python train.py --d_model=896 --n_head=14 --head_dim=64 --norm="layernorm" --rope_base=10000.0 --init_std_o=0.0244 --init_std_up=0.0244 --init_std_down=0.0244 --optimizer="muon" --grad_clip=0.5 --warmup_steps=200 --batch_tokens=131072
MLP neurons of a small language model. Each row is named by its layer, matrix (up: input weights) and neuron, and shows model dimensions 272-367. Each number is 50 + 12 x the weight over its row's rms, rounded and kept within 0 to 99.
After each neuron's rows, "fires in" lists the words (lower case) most often at its 100 highest values on Wikipedia text that the model never trained on.

L3.up1378:38 29 27 58 53 52 40 38 34 33 57 54 44 56 60 53 43 62 66 49 44 61 60 52 06 51 55 53 70 60 60 38 55 30 44 62 40 48 42 47 46 64 41 38 60 69 43 34 62 57 44 50 59 56 57 58 25 47 29 39 43 56 48 48 37 50 30 34 45 54 70 37 46 61 38 39 47 50 54 49 55 54 70 75 72 44 65 35 54 56 52 72 50 59 41 37
fires in: "of", "that", "about", "in", "stranger", "regarding"

L3.up2404:51 50 39 62 53 63 61 60 40 38 66 61 56 34 58 38 66 42 59 47 35 39 73 35 38 61 33 54 63 64 48 66 44 44 35 63 58 30 56 53 64 55 34 36 57 39 57 50 69 54 66 54 58 59 58 53 40 43 27 20 55 31 41 37 45 54 40 40 41 39 54 47 54 62 47 53 15 42 37 48 54 63 54 63 59 66 54 52 55 55 27 54 40 60 46 54
fires in: "by", "of", "between", "since", "from"

L3.up2517:49 84 51 50 61 53 78 62 59 49 54 56 45 43 45 56 62 32 37 72 47 58 76 56 61 37 57 65 69 47 57 22 58 66 37 33 41 45 39 34 45 55 50 63 61 42 33 33 39 21 45 38 53 58 51 59 61 58 58 42 53 24 46 43 64 64 36 37 47 77 53 40 31 55 42 53 40 48 48 53 36 38 35 49 55 58 57 60 27 47 33 55 45 50 40 34
fires in: "of", "to", "by", "with"

L3.up2458:60 52 74 22 58 54 58 67 43 61 32 52 47 62 26 53 45 43 50 54 55 44 44 52 57 56 48 47 49 60 36 29 42 70 37 25 68 50 49 51 34 71 51 63 46 52 50 62 50 56 80 53 82 66 46 34 50 65 41 69 29 58 64 48 62 48 58 43 25 47 52 55 58 64 45 61 46 32 32 58 53 56 48 31 56 39 47 50 60 58 43 43 21 38 50 23
fires in: "of", "life", "century", "velázquez"

L3.up761:64 40 50 45 60 42 54 84 43 51 54 38 53 35 31 64 78 37 46 55 45 51 33 63 40 59 36 58 67 51 32 42 52 44 32 58 50 35 71 51 30 38 61 49 28 44 52 49 50 33 53 44 49 56 43 26 70 79 50 52 50 50 60 47 29 62 33 52 53 13 45 57 76 51 57 60 61 47 45 54 38 31 50 33 67 44 55 68 52 68 55 48 59 49 46 46
fires in: "as", "of"

L3.up2418:45 40 45 52 72 40 48 81 48 51 48 42 49 86 58 59 51 67 54 46 36 65 40 52 50 54 32 45 21 43 55 51 70 43 61 29 59 42 49 54 78 77 64 60 56 48 47 57 37 68 85 49 51 53 70 50 57 47 25 56 47 57 55 73 57 55 50 33 44 35 59 46 61 27 35 29 09 43 47 42 47 67 73 61 53 40 63 58 58 57 54 59 61 36 44 45
fires in: "0", "01"

L3.up1964:67 53 74 43 35 51 60 53 46 69 37 57 54 38 63 45 36 47 49 60 44 44 77 64 60 49 58 57 48 45 54 40 40 55 62 64 47 33 61 60 63 41 72 60 42 40 43 48 45 51 46 45 48 70 49 50 45 85 30 46 43 52 50 53 58 65 47 49 47 33 37 66 73 63 33 53 43 69 51 69 58 40 50 74 69 51 35 52 53 50 36 34 59 57 52 51
fires in: "from", "to", "of", "in", "on", "among"

L3.up666:54 45 61 75 59 44 46 44 47 55 59 61 66 38 27 43 42 78 58 49 34 47 40 41 47 53 55 46 50 60 30 33 61 44 60 55 49 62 30 66 59 33 37 49 73 43 54 44 47 65 76 49 30 56 74 68 53 54 37 46 50 28 54 73 44 47 50 43 61 55 59 60 62 65 55 40 40 59 50 60 59 63 46 55 49 53 53 62 56 54 62 59 44 34 37 57
fires in: "of", "goes", "chen", "in", "damn"

L3.up1039:55 55 46 35 38 63 61 60 54 46 56 44 67 45 43 43 47 34 32 50 44 44 42 46 45 46 42 55 35 50 57 46 67 67 71 59 51 40 69 52 52 76 43 62 38 58 42 62 36 38 51 34 45 35 61 47 41 48 32 53 57 48 59 34 35 55 44 50 49 54 48 60 80 50 39 76 72 52 42 56 68 34 50 53 53 72 77 47 56 50 40 32 78 80 64 53
fires in: "of", "are", "many", "fifth"

L3.up1222:55 54 25 31 45 59 58 54 66 68 49 64 49 45 49 33 47 30 53 50 50 55 63 54 60 62 57 41 41 49 65 54 48 70 31 53 49 74 61 35 50 36 37 40 54 65 62 42 59 70 40 20 41 49 36 48 50 45 57 43 56 58 46 64 25 70 45 64 63 56 33 57 60 38 52 26 58 32 30 51 44 46 61 41 51 49 58 77 36 18 53 31 58 49 45 56
fires in: "of", "among"

L3.up2174:29 61 48 51 43 41 41 53 44 49 34 55 54 56 44 50 52 79 50 46 49 53 45 60 59 62 48 59 51 35 34 58 39 59 51 55 52 61 49 57 40 75 42 60 32 50 71 64 36 40 48 47 47 70 43 60 41 84 29 52 48 54 70 36 70 48 28 41 28 42 51 45 61 55 33 52 62 37 28 36 46 20 83 45 44 66 54 64 56 39 39 50 18 41 42 69
fires in: "indonesia", "0", "000", "sharqiya", "atlas", "00"

L3.up1041:49 50 41 53 60 43 65 53 59 44 67 34 40 52 54 46 46 53 57 62 53 32 46 45 64 54 54 52 61 28 37 58 42 46 65 46 53 35 81 57 50 71 44 63 34 50 45 39 48 45 50 45 37 34 68 77 49 63 64 60 68 58 48 48 37 56 47 60 56 64 45 58 59 57 27 35 64 63 51 50 48 53 59 58 35 81 54 40 65 49 66 55 58 75 56 66
fires in: "of", "derris", "omega"

L3.up2831:47 55 40 44 17 63 69 61 53 53 50 35 53 55 26 56 38 46 58 53 36 54 37 52 48 45 50 43 54 51 68 57 84 43 47 58 59 54 55 67 73 54 45 45 46 58 56 73 23 35 62 62 44 57 60 41 60 55 61 51 70 59 67 38 62 56 35 79 38 67 39 60 31 47 64 57 65 46 56 62 48 54 54 62 72 25 47 46 53 59 47 32 50 55 43 57
fires in: "of", "in", "stranger", "bootleg"

L3.up574:55 60 64 65 34 67 67 53 66 55 48 43 51 50 65 38 61 51 38 75 35 56 44 43 57 50 58 51 28 39 61 57 39 45 40 43 64 63 35 46 60 37 48 47 47 40 47 47 60 30 50 40 53 17 45 63 64 62 57 44 70 23 52 51 38 67 67 20 51 55 46 52 52 49 34 44 38 42 31 41 55 41 57 73 49 66 52 57 42 46 37 53 42 55 56 60
fires in: "of", "to", "with", "by", "on", "in"